Weights of a small transformer language model.
Size: 16 layers, width 320, 10 heads of 32, MLP 832 SwiGLU, vocabulary 2048, 20.6M parameters.
Architecture: rotary positions, untied embeddings.
Training: a variant of Muon for these matrices, 340M tokens, 10367 steps.
MLP neurons of a small language model. Each row is named by its layer, matrix (gate and up: input weights; down: output weights) and neuron, and shows model dimensions 192-319. Each number is 500 + 25 x the weight over its row's rms, rounded and kept within 0 to 999. Numbers have three digits each. A neuron's up and down rows have the sign that makes its largest values positive.
A block is one neuron, or neurons of one layer that tend to fire together. After each block is what it responds to, as a language model described it from the Wikipedia text at the highest values.

L9.gate262:511511472486528495519481511475479507479450489495528517530504521534515495467515483527488499541516488469495510454454481502540514461503533496496469538448512511471476518524498549493466500520483505529457508488493519520488530502489524507557462517509508554513514515472516523488508488526497447475473494484524488492494521494485510491524424519501524470483490532459477481503504496530515457469496
L9.up262:495461462495505478536532509528534504498474509458471504516509511540530529544514507524492518478501525538473486514519503525534481491515475510509523492509471507507535521523487495492463497486534509466474492509489449513508495477511494489506486501489498498505546472499451459474487486485539518481487464509484487527511476500539516485522451490492452487515514522439483527491476497535468513530460
L9.down262:452507484527484519546497515510499483520509536495519531497522487509499514513505531497508530481524532448506514475551505531486557501481456495469510485503497517532496502498494495492482497534538503527486508506503488546464515478519505457491491473479505511499489533490485490484482494469502467556532444548519492529482507509496486492530475481496480510518560543467470501552497546524554514476510
L9.gate288:492509482531524506494497522530466499510475451534527528502504479518455512500508480494494498542492503466511513466462496486465523476541489518521514527521512512479521479495481515495518463463471509490501533470478462501491506499504570498508491487508457497491478550482516494471458505504480522532494528454507543517504493507511526503514518506468485500502505489482526479498445481510486545458495
L9.up288:494547483552481539497502524513504470466516461488457521485508509524479481484530498530484514508541452464498516426466463531521519485501527471462505509514499505494477476510518502517450512535489506517549472478523521510487482532579500524503471541521508521516508508512475517461479479485464518521467572534461477497504463459558492509476485494528478490493522488530548495450510540496520520489488
L9.down288:484489490499528528479453507476478509508501522460475531513477520495524520453528525481510496501511498523499482457527540512503484454510496550494510482481555478478503503519524507450530504487517479477469527487492468475516509470482509501507466472477472552502489502488507459499488522504473503476516461465445535492472496476484489436549486496509471527460496581486515479463524538491465499525493
L9.gate304:542555527505531483543507496471549461477485449533476467499426497499535540486505461473472490474495447491497473510511482502518540492453474453463536471462531507482502471478450527442519506513504530524543501521486469486437492463499518501496493493486538491517482476494504504528525506482480504491465478525527554474508495489520549464521493470488437493488491482480461506493534536508466493506508
L9.up304:517510506530487444527490538467518525503502504465484496518470523517543497533543454518482528494481483478508488480507519473515511482467493500473546506485520505507566505509485527531485498488463505528527513487475507481471517507478471469487471539475452489522564468468494496512492475471530446522537498472506494497461496505533528476499558528516463514513450503476570494519512523509489528471497
L9.down304:448506516509517508495523489543503478489509500531516512513471506527522457505469533498554549502494485462489502522526532503518497522510514502535527505494515497512511510511467474483534496538524455504470524497494476431451488518528474537471507513467510511529493474504531500490450534481490522418529505517506472481497495472517499508526520477478523448522448512519514531536489525461545515530480
L9.gate723:517506500559538527521528488525518463474511439512494516521516526506494483506508520494530534479464536458530458460496490501524523461519492513482510482504551503506504532491512439481460511476462457534518485498473489541448508497527496516482485513505523494473518521485487530513545469466487526431560493540493504509506490477505501477471510501495490478483480543512537475489504476477510509476493
L9.up723:474466538515534539509506490509528518471495477512466499507545498501539471508480480457452560497488444512512521509480499514568519501495533517471467484471472500544443477496515505465509491438490495470509493518500483520479521477540524530493517533490520473527519457463480489547508506478490438471492482489512531509493509436512502462483485490511524545507497463505527447492490493472464495477450
L9.down723:490534495492508477493476478495510459508467487503529488545525498495529477522509483510488555492490510523504482483569481514488512507526483508488500493480552487464466471485487487492483491491501541468494480535467561538492501471491537511500479550486501437492507476497472516545476518462457471523484495511480502462469506514475524528524506519538515509520521496474481515529490512480531466490485
Cast-list "as". Mainly " as" between actor and role in cast lists (Sean Astin as Tyler); weaker on adjective-ending word pieces (convention-al, flu-ent, com-mon).

L9.gate221:489500513448494496459469487520467521546474497483467499426510512509527517521467472484450502473506500471478512463519466549522513504475509483444505468479460487466527493477499491526491490534500510497558484494484527523508519501486473536509489475551509535459485497506535478521515494477520496497486499506535537498470506509527514473490484493511422543513483528510487514477488498503506504545493
L9.up221:475494485455516500506538555513520478480472477536505486466502503493492495533538496474517476485476500493531537548479464510547482525523524507494542531463468516484492455526501535506497519486478549520527473489527469516514493471508562519465513487528479430519505527491532519534514485512507502496494507516483483470478462502480555496494473474475502512492494517529483475492483519456497495545527
L9.down221:524478454462471456484532511469454521489476532519508539488520523489475502501545505490525530512455502454483494461501488465521500463463513515493545543486519516500511473524498501516524525515518505495471514487540481473485489474527497488533478482480549519475547517482523525498495512501575492465496471482497511483503474509534539494492491482510488499494434524532511497505504508525467549511507
L9.gate333:535504494487514497488478485507485525501439462537480467493500489517499512521473549467521482468495491488548486513508535484470515553495511506497529513485504470509467472532481505540484461534514479487542487526517486494491523486478508481485522484496477507461504504524449539497595481518485506529484536483502520504520504539522484518477494508513469456514496534498471464448503500483466499524496
L9.up333:484488485462519498474508497479501494579501496471478508477522551525487499485505484476481516490462521494472482513540530553551499480453523518481509529507497504491482473488482517533495490448498495521551509450495445520501527457484504469479438539500494525515482479539511466507506481445521556554473492505503511528496453512456479496543485497453507513498471506498493492528483497489490514500474
L9.down333:559539478531476490533539491496489491485460533501489491527526530494476515509489462434482522509476531501491531529524513485477473529488542525526464495507506504487488441508498522510544497548518507461487491486487459492479528492481538467510518505498497482515491458499502507460528528512505535535506450483535514481537501505499493502489499510506483451467466487498491494447504458521481507540514
L9.gate432:511489538477534504483485464444504488507513505480441510528504472517454517518492508520494523523481536462484508460506503547488514502511526508517525465504492553437490472530475484502462463502503490481522535528490470497499509484481489522468470488478527537484502553530539531449537499483494481508486499520494490461500520471551501498488489437487512519471490529507522460501530467485514487519484
L9.up432:497503477512476497493512542493478500569523521533492489539461496531480493567526512500514511532470554505467479509524465521504504527493491508475461491491436537489532537459494529508476470451490504488508506475490489525527559461526539487472504503473574502493489495479504524470475454477503495475518508505489495530498507480536457460515505519495449525500467509522522486495520494514516492468473
L9.down432:475507508488530508518507537479530481516534515485453494482512488483440484497526497507493507466506455525490530503473527515500476514506494473501496515512501508433513457565498452531530500496507505497500530508530476514515516497464525508494488533526481506499450530503505495514510493495514522505503487499510525486457483526504490481458546491457541446478516479458534539494513499464490492533505
L9.gate448:541466517468491509551505520519507503490511496486520502513499528517505475505481529488474534489510499420496540521482517512486545507501514518484456504507492510473519503525490455460470534530520453479510511458517523518510512493490498518443498518444494524555501497513499551494495493477536518489519536482522502518499508502491531482494507517494506516472484498475517468495510468485464542515516
L9.up448:491480543464510515509522560490505561497500514512518451502528507515492511497429512524480505492532489483495455464551440515496515523517481509492532542479502498473513513523508537415484547477477471530478514511529562530470496502471469509518549488493516525493481501540438513522491504484510510506496462510480527521518496480485508492488509470526535519541491477500506529494502510471504514533519
L9.down448:505514515479492499492503541486474523479450530499505477518492506543550521514482490489490471498511509504479477494488537526492505478567476505476492469513455496541470503527505481441504488505530532481497462534494487495519515521518500510482496497480493548513519493492495481464497477494513521482487534496528512455492496540521525473536501470525485511457469486487514473505519494447478533534519
Mid-word fragment tokens. Short word-piece tokens inside common words split into odd fragments, especially the i in exter-i-or, Sen-i-or, Un-i-verse, plus s, ni, ri.

L9.gate13:509511517469503482494513502461473523497507528470495528500491527492473463459539503490515544507530498552484519497535523461553533486453486515518489460514503521508470457480486510549530504495493501512478506491518507536482478529507495564525518510501487478572523554514541505503494493512516511471538538486542475497465526447496467493480501532475525528520487461518520523524503490483566517519502
L9.up13:519510478489555495540514495459503489535476467489511479516506487441543513499521498540479517504474524478485511474512497496507500514506492540495517484438499492477531489533446508439509490524474480515473515464480464511449466504516531511485482481510492495519509527530491512461480495515507509522479500529499488474493474455499489481483492515471505478503476507560508558517506487510528499500494
L9.down13:460514499495524496500512491440478524467472512521530468484506493492496489490493486504493473462507447506486541467533456461519429511498500548469520497480470465483504462500478532524514577533441532500535498511527507481482453508533502493503481469518491490515531494494479516457556515475474474459568516501518511477482521503515538480492509454508537508505505511528516467469490503518482494456530
L9.gate80:481467473500492483512474495506504461531542514481550498472526498485507526505496482492483465527527514506519488491462470534484528505514500456513464502516557506538476488540457476493488508486505455505483518473490523494478504495502539535498487505540520533498531505520548472496470512457497492527486539535517535498488517491499509538488464551523495483481487484463547528479517507525546533499537
L9.up80:511531504471498463507514510478494485494512509450493481487510487494431515499519525480460549487503501536489504519499496488501531518472557473478517499448469508532512478492524469472511519453509486527504497459526513482465528543496480510510498495510485486489487479509526469475478465491552506511527520465531512549483490528489477512499507513523532507530503502512522487476551510546504530456499
L9.down80:475509500491500505504529510534509487490487480497494517486482520452511565482482535507504493469502528491441522518532515527519486459496529500531508463512516487457519506483483491509499496499501500575464553497530457482501489480481494514483520501487513518547486485510490511480487508491496534523492524503481518484520516521487543471511448519514540495515471474517519495539528507523511475491509
L9.gate398:515498500549539459552469471490538518482494511493508515457503535517488556510442480510487531531464505529498497483493505482503522504458509528494503490471454505497525505557492500484504478496496497533470480477482481496493477488449529536512485472477491503551481529519524492507444522509547435479516467494521458507524531506492520454514506522504478546516479543476518514509524497498490495442470
L9.up398:486481512503469530463525507466512535516464495444492547465508476489506507487493480515498542498499505483520465507483489495507493488480502452494475555435477524516482475494484492511463507452532477503500531519498503519443480521529497503528486519500463508488469522481459503529451497481499453479473535500477493525529495490518485505533476464516518499543458472546482499500511470479502507470455
L9.down398:481517522470493518532488548484528520538570475486463502512539517470481475516454494539527535475489496500552543509477553461525499484511477504522489529502502465532495507484512513531515505478527483528502524492477454487452501532498505460538531520524522452523516540486535485509515472517508525502551532527516486504523492432498500503504494515532505487477487494458502500523515477519484482528506
L9.gate829:497550496504499506525522468490450532524517471516532493459485511496485542492494499527496488517531476543486517537494487468487523501469474514490510487519505479475517539462449526485513517547489495483517489510479481483534508506511498497491473487465507500468469501541525528558490496506445470519502467490470457521486477507506499461489501520482517535477466489495509502537485481488529508518471
L9.up829:509516484530522485508471531532490519567489520503495524514550484461524486448526500520505544506491491474517522490496463508516453505477488499512518498478492499499500510459525506497482472468483531526519491478471469476484503496529522514555463515518458510525560467488519518501520485510523460503541477522534497489505471503527471496506438457542527503506492460506500479460518485508477481539485
L9.down829:474471507456502523521517497531524487459462496477481503521498529445519509492525517478448542491495502504506456524471515488549487503422518483470537532516465544502494483474494504473497461500493502470511537506505497490518556497503564528500494508524530492510496499542498522468481482499497491470475486508501472534490498497494520515503472483505517527546491538480510513496552493491541539499500
Sentence-initial "By" and prepositions. Fires most on the "y" of sentence-initial "By" before a time or means ("By 1977", "By this time"), also on prepositions like to, of, during.

L5.gate131:536530540531516497532539513516495501493520527518550495506487469475510505468475489507499514494545496491497514456466477494483516499493532508518495489508489501544489547516541494484503493485479479489545509511471514459513513522510498512488531513483519500497478491483495492498430478463479470557556520453529466544519455492494509491517486479503551514466487476508496487480549506485462486511484
L5.up131:455467505513531518479525514493513546524493522514519488510552514505502514493516529488499497489471453517499485481504468476469506498480481437477460489488520500531501505509492535479506457465484505508530551477539505498499529525485486477489455505467488515490489557527500452475457489527527460521500478490510442536504446537515525464507498482476492475482466483491503471540518480503529532508482
L5.down131:519539493474514514514504503471469500543483545498485524497486498445521504480492531484470552484502483519477465514543556520503525522475503505499448506491540473552503482526461504517468471486527488506531557487461485516455502500495525501492490492508506472491500550536511510491441495553512464539508495501536509482484512535532489475525481518485525461489479537528526477539501514517484498564505
L5.gate520:494510476497511511493494483514562495493487532528511449469532507508493488531466508521502481512518495513477529483502490473500509510534515511512477479468462490547517510512489518473552479495480513524537492532530564478484498504480508529448476484534515537469491509486491457517517564464558442509490507457523466478489490484529490482493472549534498510511471482525497497537503510497552483495515
L5.up520:501504513531514493467485465514491482480559512557501517514490502523488475507504515499518502509452497487484488466494511479512487526522541508506494519454506487523510536504567458436470513479507505522518470473488510483491496528513513496479489491540487536504485509492475508489514530477491522520464518509543464510494524531487579496508508480527523513497501479533534462461504511489502506484508
L5.down520:544495477510451544477480535475537519509549530497514504480490503487498521519476455493446510522503475484520500528524491479484511461461469497494514502476513456532510511503541456486466491496507508539517521523478548506514523491535498490507494479547454510475546492520525528525525493478498520457487503490523530488519473527501508501496478488518506521454472535455463474514488524504527499481525
L5.gate572:543519547485491464454509513545485471485454517541535516499500494516491527532506493481504480509466493481462476486448452535523506506521502549507484495485450547477495446516512525472504491488493491492491463519496500515512473534531471504551447521501484520462508482534515530528481487514504509515515471476476490481517474455471479487482528429479515464481484487506466488481465482468472493482487
L5.up572:522558526485488506482498508477475481526460523519539503492488519514462536518509455515533481504477515492475509511469459510507496499513521542506530457522459544553490498544562510480466539502512485481526473486494516500511504542503433508552464514461507511472486496533489490504495488479461482503543531450553503489481518507490481475531507459481467497479511488510480517556448506490471524511521
L5.down572:524506536556469489521543522496501463503461548479541532520510468530508505509502501515516516508475439508520503485474487498516527500462458542511522502508430511512505493544500479441472521509462490509483518490475486477509474494499456496506482497504502486472520452487514486516473518517527490498487503449519494503521508511501499481509506490510516471515504524527478466579470516507500563523524
L5.gate645:484523506482515479507485486471497474577482497493529451480501479508517551480479503486513538521494520496502476485493492475486516475511510512477533515485507485507471532524539478471521557489469492518503532510497495481526526502512556489516490477502506514513555499516501492535541473520478478500522507511503561492489517508466489475492500481509518458464483525484427484500530461515522498519442
L5.up645:483498526454468552493509502525487467545506540531520483481502508520497521519472480507522503475522482488487508467532474496481501473545538454463511521500504513484485496486535500540504477479523488505510521502499493469475509526489522510535497489516519495523532553512514486493507493495462461495485522481478558528511491543486482496535497527501501504467475493548451513448528462419487508488489
L5.down645:505520562469496544511488559518515506514513513467518485486530479475543500493476507529477541488480460562469496524479489464508529460494490450508514539499452480512447512511505518520509545503517507526546516472440489477515527517537550511497484446527525473521506503538507552482477501536528555524518547440516495467519525492485462516487521473513505485497477510493478489531522458526472459501521
Split sentence-opening word pieces. Second word piece of a word split into pieces, mostly sentence- or line-opening words such as Dur-ing, A-t, A-nd, and mid-word re-ach.

L8.gate4:453486554462496485484468493528482484529478535526471470517497483500507481466499494467501508481515503508490465534483491486486461497489537536500569541493511511492537539495429476495517529479483477509506550506519486494504472495516524477532475514447455540530500480516498553510533488493493441457533494503513493516484481476475509492489496478555495493481512447519572489482500494470497509465459
L8.up4:481476554533489485510486478505494518521515548521474456454476482552522517472514521517531488514475525509497529480498512494506488504492465477490510504539510512543495497491496527446485525519503460487494511474522512495529480513511487472468535500542521482560520519474482512546515504501505479499470513488514480456529542538518509504549411473519470495481488495524485520515493500481450488509496
L8.down4:501487509520505476522499533482473494457462496487489479491519485512475528490575525502485503443470498543524530535548540489487500515471482504487515495471524507502481537502480515478530540517517477502477507491508489512490482478513514557499504494517510497562512526518509497462506487500523456491521496465499489491502502467512500468542517482517477541476537465498500483568517465506468557497510
Infinitive "to" and connectives. Mainly infinitive or purpose "to" after verbs and nouns of intent (in order to, attempted to, a way to), plus clause-linking "and" and "that".

L8.gate415:517547507492529504505492517498482515480506461544557510492493495543517483506489462473523503504489492486471504528491481516526538477492531504494562533445493520447515498498509516487503528495494482454518529523499484495456481513514494481460499508519516514522510544469502468536582512492503505444510525506528506510533465529491481520509487465509477520505479518486495537487458510465466501512489
L8.up415:498510460489490488492521481511514515529511478517496454505502473470535480516477520505486500492481553486509510495494514519504481537499512523509460543483470456495475487499480471531486504502497492519496501511516482488535511501470504484503516505477487525486496519526520491512515547481492511502486524480517514450493454501499474556530495479534503529492477566532486453506471436461499496461523
L8.down415:520484492481501475504520491479527506500500525514488457456485496511512489497520504521493503521492461495476487566526516487514531493497540505427508517476503504515476533500516488516419510481507495533511520487462501487513509558536497483480563462486492502527498533462483490426525525529480543516497470512521525528530529477509501491462472560516493458449489486478493477543511547521512488501463
Mid-word completion pieces. Short subword pieces that complete or continue a word split into fragments, such as the|re, agre|ed, col|or, disagre|e|ments, publ|ish, jour|n|al.